From a checkpoint of a small transformer trained on Wikipedia: MLP 1024 tanh GELU.
MLP neurons of a small language model. Each row is named by its layer, matrix (up: input weights; down: output weights) and neuron, and shows model dimensions 0-191. Each number is 128 + 32 x the weight over its row's rms, rounded and kept within 0 to 255. Numbers have three digits each.
After each neuron's rows, "fires on" lists the tokens most often at its 100 highest values on Wikipedia text that the model never trained on.

L7.up821:141150136134104140088098109146147140201095121130115109175130119127154131069094129078185106116118125086175136097100145120077110078135149143134105124075175109119168096108125068145184136107106154134148150085056142113118126147112073103194142122152187252136122160131113122108127126135105125103105068155104173122140114139177111142054137133190093125111169069130105135115137097122154112171150138062101089118185132067088144224129120146145172086116120142156086125181126094107120095132086152139149158125125173121146116102130133118102143168136207165151123120045133188210164165152156139167
L7.down821:118167107146125149180140107116132124079114144137183097156168093130109151110087125116124144131158149193124183077081185147152097137146135089092058091154091209127048130075099139124074082155124151088106136152133161157117108148160087065125121155070102158066147136162142088158162113135130099136197163150147120151071131176086133151177105119170135087078173132098128124155116125119113159103120170113113075091139083114126134108115096101113153086112160154122106105149177176167139100174117138147136116112119092180141151196107136126143134101172223092131107106113121162163116075152128122130
fires on: ",", "ou", " and", "st"

L13.up779:118134135130071111147149038119139147139135149103090095129115094076109079174158097103114191148147141114120117121155092114136147166191184123088111158093174146134176143139098133135135065199097192098095133132129180167161134069115129145176145096155180111102120124106124114179117039119120119119126124152102133097122131165139096083133146151192134105205120088145159153129110147137074081141153079123162114139126120196082099127075082165096151152137147182131140198136096162137085108103073144126167110131114165150110175143105175131148109116106087121137086146163180074119133155113169095105
L13.down779:127103123144155134125115161100134134109172111110145156080129133156099161148166148135116115129149137141102116112124093131204082082082082192110109144120135081103107155122149141114115159060163123150135116116129066131118103169221097068140107096085050121165081105168128196102153102114199073170054151124105115125143102127134139162100121126112123142106128172132149061141148112168128122110115124162102140123150144067118206111162153142131086166118114075144134118167112082192140131128124110078104123140132113130140114096149153113148137068206149129093157124089089160173139071213124185164
fires on: " (", "19", " of", " to", " as", " for"

L13.up634:116188107085099126134108093179159145114138145213096116136118119129124159148132085073132107164131096150135143104126165138149114152148173188099110098189127140091093186069140151154128133105118090139090129126158108132128068121141110111085123116136142128212117111086106110074141138094129161099160144091101105152156123157117144103058146114115168082172080152095163094115093190192112100109103148158159066101120138150142135143125126164175146196192076217037087144126118119149134112141158161119061125122159109154164115097106193103155142154205142060140100079121174123116155119163132153154
L13.down634:147148180128071074118088137149172127096158129098149110157133151100102114130098133138107200127131125069130146115108120097133125174115200107073105161110115134090065115127096115152136122132153142129123157149194123124090090089067085129130087141109115097134188156154178129163099140081147101108152127138061123134133109103135139187143109152083148168082106119090109128124156120117129116185137157134144159143202113158174165147156115119209115161116165119125108112174149106092134084163132093116208072150085158142111111060159185092127127095072080163086142139117035108114118132142077115119
fires on: " It", "It", "n", "L", " Love", " it"

L14.up186:168096168120132119122096119123157126160198129091118106120096133131188126154111102138186115069114097101121129126162142173138063141104112064093151122133134155144187099106112120112156132074162107099156073145094129129146147146141115100108099107115064206082148115119105130141172120120089174098059115122145145176118149100145155167131117158115062158076035080109168114091108144139146135158140103180115121104109099111193093168115109116110139114128156146160122097118153115129090124050089098128132104167082091106152150042130140114127184200129104137144143113129158168104102188128149173061
L14.down186:082148102135104136112145107155060099110184141119106164100131113098112120105131132100071111157112198129130144114114113174164102102120124104102184112126116118132077155132089147085142107095093135217060092175151155111107150155073134092181113146132136078130145169147061151119156147100076126095070146166128138101122128160150135138115162147199120120116148178145155100123134139085109123114188140163133180111102100143144123098158094111125119158087127154086140150186103107092147094073072127118136131174154143203156133160119111073132130109179161140142189184134117141089068167159149156102
fires on: " |", "N", " +", ")"

L4.up271:108137160143120054146104083135126101177160078209098108148119106178055116159156119163113105117128157173141109116135149132124185131144065100161168153119112116124070134094118141173101116101070098073153110157148110125155134179140137135134158180093141073106070128121132086118132096158130127107202140081088111166130125089160105055107114109148147067101148093088095140120121068142097130178118137118126163150165176110157106200043150084075107158206163134075169158148194183103157131179117157050122120157110202094134128119112147155144063122078144124102153174136120140116131146122116173165
L4.down271:146130118148094054125150089146114097108132077127139145152094147189098103122109100200137108165105140090089116170165145083105118156122076123199157115139131088160100098130077089164133165094064117131138137129143080127126143138154134146138126160126103103138044205123168149138092105134143212123109129125079086178107183124168113083136128117115093148093169143116102150132125064203151132128144093094125150096155105143103160088076145077089154152122087142097160183125216116066132171080121077074108102147106103124091156190119129119113121123188138116093138126142195161122145148131112082100
fires on: "\n\n"

L4.up959:142118109100084096129164127119121201077122174107142102148109132089172183103134070190109166133120112124097135168069176126137134122145146106113085143156138143178069113113148146131145151166104187165052068144159106123175161104118131080167150122165065151172130132129078200149157208124081166117176127072111103130139105134147127111121132064130097056111038092135121079106137139127130093095061186128155124181157144104145207107112114110124106087171137164110123118185162137105111132176103131155158088148095161153137099122130085174130151129109104159138058149150168137147087133101108117109
L4.down959:117102107089102099080097161123091152148131131127173168142123103164084064109108135152147125165134116114105104136122161085132125068141132192132171099081082149073191124104188122098147101115119191110100142129145159108080123136123175157169073081100155129151170121108142114139151139136134160159041127140167123176112140151115127104085092091205170114152046133129121103094112111146114161155152132156153162141098123106124149145134157135133146174160138099154110142113147124074150109123110138154095096149106158112167208191125162114048174177129104168136137156129131088156165147107095151134
fires on: " and", " =", " or", "ly", "iti"

L5.up477:129152116139140164096116115118087167123129129122118119120174141095089112157136110061079064113132088137135082132078075140119110126078131120143175179185078124151202176150143176123127127185136122078111106136194137147173210086194115159135080158104072097149134145119099094155130124208159190105148110145137118096128110096095117122157179057117140097103150149165122109125149179097090104091231088101104156116149119189113136110123089157111094124159043136105142137137184059118170146131145058104103081107094097135168147162118110053156146128172180139154124145121108107146126090136159171088
L5.down477:097132140172137097136177191109158126108102108102131135120104136172125163118151139169156220143115155133108177099161178106120137141132092095107141063115146126112057163085127072157113114078112161147114155138054118144085079127098103138104149081154196132096105157133157136107136136097099068128154145123103139132108130131110121068139131148137100141193133065146151155145079031133180138146078164127122077141089103057185151138139122051157172133137154128128114120121130166114132122114091178192174184125172145096075103102129148241123101105126084128115125170157164112087088171131115094193
fires on: "\n", ",", " he", ".", ":", ";"

L7.up644:123240086142104144114173099113159107081082103150162141048095099115143140129131126134099099179128137125136137126172192196110143139113115117151154110126067144138127077045160078161179109096102118141074134172158102111088127078122049131117150125172093113113194093126138151141133112147132116165163151130144183123123123125107085097134191148142118125167140085167120168124114084099152106179111093114125113154133152103133147049179115076141127115079068125088089124184140111098116109080118123152160097139133172081124104048159150121167147129113126159110131183105189131121179166129122048158
L7.down644:139090130132065145149090091115112130159148145124087104103130087150119126122109145130166147080104136133107085174093053174161135057135179131073085174155154158100158147153158144105114121133138072156129148110102143128105076122132088145166103078161125169155089168091127144082132183126122133180119085197184168067143152125149094152103092097160111170079129163148112153091123159112088176143121111130161104165134084183070063123097084126128085179132176122145136117079181172155181182067106119110097129145134105168108143108154135151121082141195143116098131114102116136177116098173130160145
fires on: " and", "st", "est", "stan"

L8.up487:176098137136147105151069162178118108130171140159131132108137112125116120129054121099058158142118051153174131117118085166133070135168093134140110105072097117139147153128100173107143131189097117197136196154151213161108116132098150090080135137098146178125140130103162209115136101151178110193224101089128153165106176096214150133115082133087160125167087144107084149138138110114170111135112116112116076124136124086080118175124111162098067137109130103155070173135136145134141151191178111076145096084135142120139149124144124109120157116087097147104150100100190136115086097111195086123
L8.down487:064183152120112112165128094116094144124105105142157153145081101117123085112194106131185146142141148137125114135149151173105231164133126112144189163170135044136148123132092113132130097114135133082088128103086080135092089093143151071152096107079125131110114124146094103163118140170140105109112185166159137092139078088134125092100165083122101113094101168142126106145098165182109159117151159185122140167148167136168113146152136071185157073177100183153119120180142083112122129096117169146108145093113141098156183093083148158157137120120114146125108154164023101141132150058122155065
fires on: " and", " a", " or", " to"

L13.up497:149091087144153123116140072119095145118043133113122098122141178136076117130097140080183127061136098079122156106095084191073134110127152152193123149180107145104143131104136134095168118153102136127056114150144112176159146123128100119192158179122131110129025082129129093120112073172137117124097163183134114126140103171141139129123093136161117147076131158087170163136135162099125151030176125100147142112128166166129156178193133098081125125186135087115205123139155134087142117089166156098106116171136169164156166052133168110147158135093184127131124105126067125174196212170097086119
L13.down497:144122126129165144176156143104164146108106118177145090088122149177100140125086088155093160115133129116076108144089173114153155175105125111123094129161079151114138123157096089205122110127135137152087193138117204116067107117131125051036183091069117149156148148113120119134158066100083072156185127138134115152136092102095159070091104100142097100105123130099171102141082136107078119155087194097190134167085118104138137126114146153195114116140164115198114152069141156093090099136098098137174093121104071136182102162180125105187140108150079082152143175090147144148143100130146131134
fires on: ",", "n"

L8.up133:101164109109116076107170114161127084160138149126097118136131169122063096052087114120132129152151052155147151080125090132102100157127192060091129106091206149100182202133097064111147153168115129092108095148072093121123168098113099133169105130160134164142135100136060099093148145110102119154125164122157166139071149113156151130197144129150092088111129114153112125100131117136094090151158154111096168154151092121152137076137168092121102118098162178106170150164155107134081122146090176113104118124138143210165159112113089216162086164098113105083142117123193165092113107130060162130
L8.down133:143185126157132085144154116104172083119118135122090129123092183091056116156121149086151096110098211102136110104134090136063075059157086238143114177146157123093134137096119213106150115096126198135186103140094068120154141154169150094103123139108089146182084155085053133120125093091115116124076122118076102091087135154131095121183129101144117116094134110191137113117182138098153131146147126112164112075149146166133134113130139093113153198158116137074171102142155111144125137077158092140080141197159134097157142140094180156136163084161168074147111095119144156175126113137151148079
fires on: " as"

L7.up842:182105103117129090130151148122127148086115088098094128085158173106098056132082212140149136060126099118156137127102071179155179112120127112090129159108137128142110207170149129132119118165158111088142099115161134161121114107153087162173110168191153079127061128109177127126125131071178093122159122145073132151157112162142069131118137127076127155218163136119095165153188113111070121122140156167159141152095092155193060156172115114134135102112154091140183101161154075138128097195161102059110148161095098082142127116058176134118107140154149157148190150111115124112197182143070136182
L7.down842:078095170130177147144107130137072215157130140140076114197129175172163094172130117056141154121096163109102140126127091083108153137141053100142090112171149139150174116120072143080151072065134122118046132118109111143140147122105192091109095119083140087139135156132116137186103131120121176145128073150162101158127107110198134148109084118089110105154149109156100095144140166162195117136131111137135108103112146110116103187129077140169183140091168153170115126097098166083117088121126149131158065128171147154145149110215114136087144131128118123079136117162162128120137122135121122136
fires on: ".", "–", "'", "bs", ",", "gh"

L4.up503:137136118113069138104115086128125146144159095125154116102086069134098128128139085129135080152120211108087134117119091121148197125141089115142077103162168075134167132105129112134139119091110144113085200194081125142196074160081114066154142150140178177145059129154077155062157090146130145144136126124120109082108136088102141137146158103197161145162183178132048128158126174162067103123148147142172134123167125162127085067146153136084161096126118117128110118121123123092121095171190096107163127096110180128099139149090122090112169114162187159123152069136139062092127142131082064153
L4.down503:169127089129182170065147110144113104099096095128097128089147145162153098190138140137084094102148091170132109180100079162154137119159129177102154154128065151132073120174101105138113075134155139149126110122124169196099074158134174078121148055083136144095089155142142103112119118167152065183174098100172188094101128042130113149126149141113112106153097115129163176098108079062126080158118152147118150146142155100112142092174144153156153168171149151093062156124108168068130118200112164151111152136072102170126103116143165119144121153143086166152074180098142110153169103141121164164
fires on: " a", " an", " the", "n", "ne"

L4.up768:125106093137139119139139148091161124125136068123157118107140130154149113129095072125117089215073081116115095105141126143103076159082141120091167122098113155109093168129095074186126141128121151105147229159168163117129090128161139182128134180063067136132121177125102110120115121099225135166099172095097120127109143076116132122125127160114180076142229132154102187149124146120095156149147090154106130110157141135130156151097186119110134140115115043131173136099079151154075091058135181175103124079126039060125090126109144104075108135133170103102071101110113114158166081128131061160
L4.down768:184165138186099158143113155138083110117195120158085125176129157166125124120123096096124135130174095121097124120153163109145140137133166130109118084075112063140151115176115089137082131157196159098125178125131117116161121111157133089078163140125153132091114065112167137158104109081162163118149139088099142165096089144133118114078072172134131104100158161162105131133137157172134105105172155149083133048140152132104164205083134093143153125101159084161238116168130097115078104132101094171130139146103060119165118209144139127111116140151111104154075112132116125141108039076120118150
fires on: ":", " by", " of", " (", " hold", "ome"

L7.up157:103129130064124211107147127158090117119102093145118174163131117105139114118127167135110134127102128124120107052152183122119141107129114084191155096087105099139163171119087045143091114122143139123142155135112098121135124170120068163122129139114109172088065147151105085089124160123098196084169132127188166119180122137089115102125139095114140099088141035128142137154097118110170153076153147135153140148136146150103198158124119143151180161149112137151120150127102154144114116129168136106107132113121151179161068142083135088098146136121135125158159153210082185077220105106167137108
L7.down157:124125156079047141072131083124168151098151128070121159120114135101153140123094087127100160102161097164110132151132127140116127101135147103177105087120091121104136118163194156148112076135141109097125132192116123163076087126068104128163152126130222105135122127155176132156144097159207121169134158133136106148142123087122087105071142078100142126153109176169152107160126095109140104106172141079117165125133174135133120107108124118043097121074117169091085157157179052073108127151105151170113099145155114090102112116083174112113148134180079074116134175168108163126199120147070103109
fires on: " to", " of", "ing", " from", " him"

L13.up733:131145146100103147219113119141164117149079172103142124117125187136093145092109165135102158119149120161140165049090091129062119180122153118130186137129147101106113106119120143110121132169145151135113177134132174138087155084135175099134182108120154116105125112122116152115159178048136165148097151136084183155129122151198155101161090115132151128195105157090121079133138094164126146039130152089087066099177132104147144192078167139091146111129089118118087062109108201135197135116114159128129077093156155127140129163183076060090159109119147109085134106078162118166095131149121200163
L13.down733:130085139125209134164097127146185116141139155085051133133101165094124097164240127172151108170098158134105157174135124136133098111098165128136127147103132089175141085132135098176110095140103082129153125084097091128136156138116129125081115144098179108135151147093145148113117155122141092099116115118113117139107131076155099108042138126181070187120130136163136185096154137125113205121138111170081106068117118106118191136182123138155120157108171136132158131117104087075119130111118106146163109086126069163163178139143140134115123147117141102116198199173106063088160180082094175111
fires on: " the", "D", " f", " h"

L13.up355:080115204125093130155109104156138098120149137076099111157154108168154146145144123094100186123097089167144177189153086083146096140139080114118147140158159120118157159123133138155136153115200146081098132135049161111191149136148065114121143124107144152102143134134126163087151155105121140101106093101061136097192105151104176166143118183163106106105138011134108094124086113071135098108124121141147112136154118128137097146123160156094122146118184124208171162146140069187106143070102144077114190135135176174157163106095132136133173116175162157123151181119116157158136133089119133146
L13.down355:176139132142087122123108141165135078072125098103050114161125168141160079143190197133154108163116139109117152132168091203122136119132152124094106081151120071153135145147085077132146092109099099144083132158122210137105083127160138098099114181152121143151136153100156116094109148137189167164078145094117161106109141095121064055169107118119137111112211139154140174129161161103179160188116102101102101166123116049113113150147144177072104158134146087113109170140098168123143098162131092152184116158131147148174127105122125114170081148113154140157139060141189162060112149129151161141
fires on: "R", ",", "N", " |", "T"

L3.up39:097157080107176040101146182124124100084107102146091099118138098170171134080129155107159074090091096080082164128137173135139124168089148128136189143147092118167162088066116109109140105154128133089091113108133120132130105070108128105163204104065111144120105139146104141178203158147150152082144113112100133135190147150121115149078111049093117162116142069166107149128128097107136124112137110145105111108167203185123146131107074142181114162186168113147079153160113143116166176132212105126102101175127130122090120107165091105103115122129131144138127171110145180125174167110089133124
L3.down39:139132167160136126117162140169104142138145136142082133123074098127087158129140074174157134131087129163109093161134124109175136181103122057150113140118167137070136142137127155024106151135129046124207186132121150169124158112135104160097112134200071118147126099084136103135092162094129121162080132126171120087091141143124073104182149186158151082053108133083192124118092133122109152099154131138138155168083088114076110097158167118141176099094107174087181118094142122140086127149118129104128165144170133120126120027146123223164083101129145120158164138104122138080117157157130113150
fires on: "=", "l", " goal", "air", "ly", "ern"

L7.up829:168145134115168113137124158120133073151081127127177163176159093173125108140114082125099157170120145079078107091118180089085143141124154052121137123116114125158100127081112179145079119147102142089108109164099154124188193062126119073082134098067122122107129123129090197147085134146114105079148093181107149065101180126166143133138103153182132106078163110175143136108093170137172103088138144152167165177145118111138137107172150096117127166098117154188117139144069098132091155126124126115085145128100124108100113123150144095188145119124060146116130136075137119141117157111143169166
L7.down829:172131158124129166142057086160141136131071167098176125076163123184083088144163139114179145100143195189095163147103108106138134099171142083082107110184134174118063155157142149169127092146138140170087146171164170155146128119148053082129105146152095178130048141072120142160117127089122069117129159112200134160129122171107131152136143143123122157147116068092092114109115160121124149117125100092114084123108076112120116140083130101148125100145127113202148102141140147110134095177090168095147108143075128143118150136172127080216107115131148117115142127149094152184140122139159127120
fires on: " =", " of", " in", " for"

L16.up114:149105110164109123135157182110085089181088127168155136104116110089058142174169088123172126119169175112120112129165109129132146184106086108115175156147116143091127088089120145150073150175094106090089090111109143131160167093160061094154136104111087162112121120130190085138107186084162156115147183147114121126153130115053217081122108158143136132059138067140078147184135146135167116135127111116150179151110124172100117156106110141141100154119106078186150145163165095151146158091143182143125114145107161152115132101163158094155150128134096126133169173135099111110124159159048105112
L16.down114:114105146151153108165161150075128175164111129130096118073134144163178105154149155145110113177118122124072124122110116110078125119186174108105101137120116112124164181124167126202142113108133105111137118118144113173118101140139120146082111141224173085119101117166107153119124084160109086121211135091141120101153175159160162145077100114143110153136147181116122137128150113138150116128153123056154148103100112125088170141143216152165138147123145113167076092076154163137015087074164117099123110172129188116124136169162079101121103114078059111098139173114144145107127051083146100117
fires on: " |", " the", "n", "On", " Russian", "|"

L8.up851:196120162076136120156177161193138130140122099087124159139100128154128107151112107102124105128145124125138165124140119138157120176157116153181144130140137110139036100189081113116108145088120070142117194157114137134133071104089080126061175079188124129118116123209134149149141134107098114085119090106091165134176114140149095120162147136142067113177159091164165147099147146129122078172119132101051165140159154148123201146139090151119086064172105104153095149135136126099161128094099123062122082178105181086110096131152156157159130137129098121087155106164152147181075172135101122087
L8.down851:079127063108092150142168140062124109185104161188122168146091129143161187146131186173155096160130094106098135121143179154095157114138120107108131135074059070162119124107137136113135098121149143109155116117176095101113173030097099151109193153107170152104130105129163116056207117133172115121111143142094144128113100138125166110097172172134133129110132138169129119137077107142145101090171162106175150128147127113159165159133154109114181107129118121132060175128144128204087083138141089098182125121160128098062097157116193146163087130119123089141131186143102100139137110122101123103
fires on: ":", "-", " to", " |", " a", " on"

L4.up19:169146052156160149104169157183100097176111103196168154125154116130153106114142094094099167208080162130097103114128156146155115087150086073120098110162172076130102134102128178120143166120149082135164072126118134076086140089136090164161194098168179082136158120144127167188131140194098139119082105125144103144152168123155107146169121153098108095119161143126151065108149137148161082146109107110101116146112170112146168096098114161144146048127191113077075136157117153144131169157143111088106110142127107227159102111090149135127116134140182144094153111114124116109089107099175109160
L4.down19:140125153118115114145090105124146208132126147147062060162153158134114192128197174091138076109118095118137053111126154127124164109094148153147159158141097123185155097148098148067098166162219053090198139139200179120095111166084098164141236055127106117096095131132119149132093104162107128167128094155159132159113111171133120089119139105131130108085162124167130144159104144148107082124127189113173162082068132139090135083086148166123154158146126099182137149105109106130146091081158152095177097120139131175143107108138131143134074110106172114122125170074120081045152128115112159083
fires on: ":", "w", "yo", "ur", "-"

L16.up562:086106101151124127101108156169142071120083118116175211114134111112156096072122126113135159159099139111188118105130194123112097117160118124126117171192114169175139119130113165145139108114154116095163119104134158145154111122127107090159044127105141197120156101063176123076137151113142058140204128157144108121142117168211128105098119112108193130069112088145076159161099126131073146095126140114199098171125123149168109147094121092156178088164104124061146149158128134110145101098104106139165134091105142206134140133112123057074126102180143123150135113131162098120067122108139103115
L16.down562:131071129179107138113147080134132142149075113111166161069105153179133112105153123123048170130145104177113140093117167109164110128126169097134118096151181184133109151148131130139153148130132070175169138106131128121136160134122137143153023097089104194154135126118113163142123124111142088079255102144109109094174099126126151148094124110098179109171111108102099137178154145126119155089099151115135061128147078068073098110036141147142106119151126149139107113172075181131106155121080116109095109114109138086170143154121081127099117110148144097122113073110153123164148157241119131113
fires on: " |", " of", " in", "0", " to"

L7.up980:126106139107144099098105124135135128158050167082111087185125149146148124122114122121134204150112166176152106150087065123101141208105125096106122144160185159178124140102119096079187179123110141073100206136096120130121061075093118111166162115168092113172119133076113135125080111081165126137134138124124132123167126131167135118157181131113092101122089181170146111097149073199119146175100113099122145135184115128153128184179180168100093087136120150111136091150111100193122117098083164098118183104088124118084100102107155123106166121109052158079088140172109113214130164133136098109
L7.down980:167220057154168117104120083165187156136141127114114074143102160155158113183181105151145142104187078196127148139042143135147124109171129074110131113163101088106106090146160221114174132176150081091072093156084145125137108090201089105121084101154111139098140138080163168102140131115102113148180116043104149167125107140138059153123050084162174105083172132076126087129104136114135181107127115124164127144127138133137094121082133143102126121060118123150129145140155136098137089131125154117091103154175109132169141111146137155181124059108101132162131122155113180115095133172160148121
fires on: " of", " and", "-", " for", ":"

L5.up700:164141175062108222126111107190157120088131113122119106166139109084142095115104081153140155151095155123117143092109158136129055088125090155181163134066117085255154115175100156112183117114124087144090161102111069161123085131141093112102122080116094127120121098162169148125135137167161142137129167071125182180148161110173144109145106103133147181143202132028127134150094181122147127072122155081148130116154163078125135136164178121105109108127100103141138226128155131136118150112141086137114139058122090083113088138130127164147129133120156078116133106107135181115153106129095149142
L5.down700:106149189142127171129128117105155110210183104135148076149155133104136127167167130163106087095122178138122104134058138119121157189155106186180086123184142108152141109118114113088099095086162118108098167110109136111176113116100096124090091111097095103148169125159076144124155144113156138204203126134132097141136215119146091123108176039123097118093118113162167144126109100161115139123098154084124176134201153100097128059125166151119149110112112133171241105131171080093154163102094112157108141047095130148076077084074184114128086100149141122115131160157145203144116151121063170117
fires on: "{", " of", "0", " to", "ul"

L13.up468:104125125104154125148140090144124185182157069077130039098140175162064140113105090152132157135105062146143133092112106160085109149127099162134110135057095124089133140115086166110164144167137128048165106095158154099139063061110107140067113131140159167079107141110099107091114136136135146180201135091130129109106127113176125165141099154192080135109121132109121112105107139084130085114102127165118157156130058122130091102125094160103141104192165158090166216120126120113131122134136147138169106167092166120160080069165141085136152166156150137170115055106064114149085147085122116158
L13.down468:107112133157161096118111159119151127150127143178115124182137173077096110104116138085089129088112141156127173096120144113152087070087086107111179138106109170120092113149093135095140143152081167159153086086127135051136108158146129107083099066085064131146135146154154107087192140162152115112083166125099143127139134132081132141130142109132155085123061116116135114101143084165101170157102204161093123098093117148128101139154170138112137139121159108132141169146140098110067141176106083152155150119126168101134087153102165164112167135110170111150158147088129144156109136168214138081
fires on: ".", ",", " ("

L14.up13:175099149102087091151120105209166191140095120157169087135059092093070126099098125140085146122145163144142112117095122142102086126068125151131163107066081119100149083110169114146155119166180190151124094130175147103131120077136141093139155125080086090093121124123133145093113099125094120173164084102203130181128144181095102181093145157162131180120083181208113132128114128130062127116108122103055128071115117113169151114222159106148119129100128186139178145145131130159092129127111079161079083128151096075079137119151091106159189094108170096174134108162140090190097121118116111104
L14.down13:186134182132177106174140132093144113169095157144107119148168154129140138107170126107120165129121153181160106125150121159141154084100087086086186068130098083143149113143129072199096123137106103161185094202148100103109141180113162113146090149099076100130127213133125046158141150129153162086102082108151115133131089151091050136165172121122093065169101161133103158105162119123104103098165177130190153134076134114089127155151131186176083163114219121177088118157139147134115134117104108160097111126080123096117153141125146129134114127107100099084147221144151108186072128127119115121
fires on: "ig", " Ga", " Cha", " p", " Sh", "ga"

L4.up550:175108079077111093153156112139161148064102172162135140096164151082152119192125116181166090146158083113110105149150109177105143126175131066123161096132111119147113115152112118171164130067121167142100082138141143159085143099128106125110089154079064184093161139142198197145124136074097122116128096077163146101160067121123119136119149142092069091124039136161092137200100135149117082129043138146131160119120151101110141116152126186128164173156142146093153154188101151072120179156105130109170076104139157057132095150115107095085167111098129106144124144129190137139119135160120097128
L4.down550:138132133190089150071114153048137192111126088138156159150126103107058097107171134177146157169085080086101073099179116145169108098105145156110168165117131123132126119105149137105083129130089182142116139081138130102141096082090064155167145078113136156171092124135113183131107133150159134118124137187130154112109118144125088114114124094199173158127091114163208099107129156142129104186189112199109129208150122139138087103111148122144125134174126097167108176153121138108150107142088144143162167124079136137211190165106075157072147093133089111117148136123040101089100167138145174138
fires on: " and", " or", "umb"

L8.up658:112116116200136100171089150114131126213142139130185153206127124140064097123144067120093157166160152130098143086173105180165040165143124178142127160089129106098127143136137161127117169157090073123163156155146100133118122117177150169129093125062081107150110134151069117158118089156122167162040067060139164159137133088144114130078153156112090178145158098100123129101220142129113144132117096174158115144180159125099152145120155143134122185192113189147148122095056113145124135116095221086122087146090115077147153105095094182118145156141148146064129124111201111101143148120162138141
L8.down658:103115086086150180086054098140091141185173135127121172127193040108125060132105167156122079166111141140073103094141091136132135168123093120132077190153117118122139099130107140159161124152099118139111156102136180093123078156134120125048121122134121169101111133209152123168133135114130106117150141076163080168112162123151096177091140136115114131102170117112125109097106122106089117110120119097132100079173157123128211114099113145090129084142110150135135112053114103097085085125160119087093120168073069097208102125142128150213156179154120100119118124095104113128108167097159169160
fires on: " (", "fa", " •", "mo", " of", ":"

L16.up640:085138128103133130133169127173166101160095093104117105118095137140134116118112117167098130163157162153174110146131105115126104129158144110098117169061092172100064107121145131145159167158149155109166149109142139134136092109089108132143101083122187113112150136153096119095202103131116138156117105167157145096073137113139136154156139110148208147115086113103125124118060159144161143105094093100139134188143121114169077107170115110119138051100160170102113176108135175155149150126147111182159130108081156121094126130185058090090137122108147135128101124155165167170160154059206143148
L16.down640:131090089138115139133170139104123119115168132162133099123159115083128074185134134129145067131103042193225143130145098145131075098178114128109122132138107140133132163150149128154153152125129091189135064162088088073137141106118136140117122146117097152149161128194142110139170218133130173118128119085123160112057118122094135056144088158149117081146164080163164169102158103123139141117100102090137137074126051144087106141138075058126138091107148095163095162149116136123134094092122074144118158124138133159109133145113113190122138136116134127180037133109132125136109146139169152166
fires on: ".", "-", " (", " September", " April"

L13.up730:147106140128140096195085127101121198083093135071194110127099106122106127117104164057142093147127108155141159182053150146097148103089124042163153086075141099141088137110138151154128121162188099116124122150168165132133155169167182082148126142081122122120047154093084109097158091077165138155155150096132111141149138125155130143128160098128128129126081131140137148142135086173151122126126079120087109140072189116099136173177078140177136108121121153110160179119071147148125124125045132134133119111146147139127198136118089112107145102143178183113139176212110133148098124170098094097
L13.down730:170098094165118123109139142111086129109117157114195174114113130038092123135123155091140114134108162152145101119141204152042136135147099135162133110106161124157141085086104110127125186157140155130121130141138061129155144106163156088116120133110165103074076152088092135126168181108172079152072154112128159146111149112159146152158070124121096122110094088186121186136133144185120189129093136105136085163059171084084162119157094169137099118147183156139139180132116102197103109077072106102125141127157087132104143144125093105101100127142121116080125167155091117134118147153178058117
fires on: " p", " f", " Sh", "ov", "iv"

L3.up603:099162081164150092128118168129159139159122132158079152160092159072121118141128136121100049199143118147180128110104084207125143143124163157124167161128154135129128166155110090100122117158118121120152073038167136144153166156129111150158085143062114071099132116199087121118117103118119109124125123076128112117132165125103112056109120123140131107108145070126166104131103102163135134116080126111140081084124094165232159093144121138122129108182090105134088114132174191124155161207157145148141103116133075075130159133210162108138120115060143083047190130120094146140140140158175098149
L3.down603:197082106101118164139160133153080125115139102123129136168111173156066157102068156104139126140093097107084180098179110137145145131165082108130140151087080114096108143052072106146117145158141126125096094173158113117174078122161068135195096171075086134118176153157166127182170129160115180120100124102107142159140167097124144129053121131174147069143153163143141117105152126136089086091136130132096097121081122141084146195102116079130143151141134146151150185119186065133122129071084099157163134194107135161114127200163063148172133070164120176116117146126138125120085127118095140176
fires on: "al", "\n\n"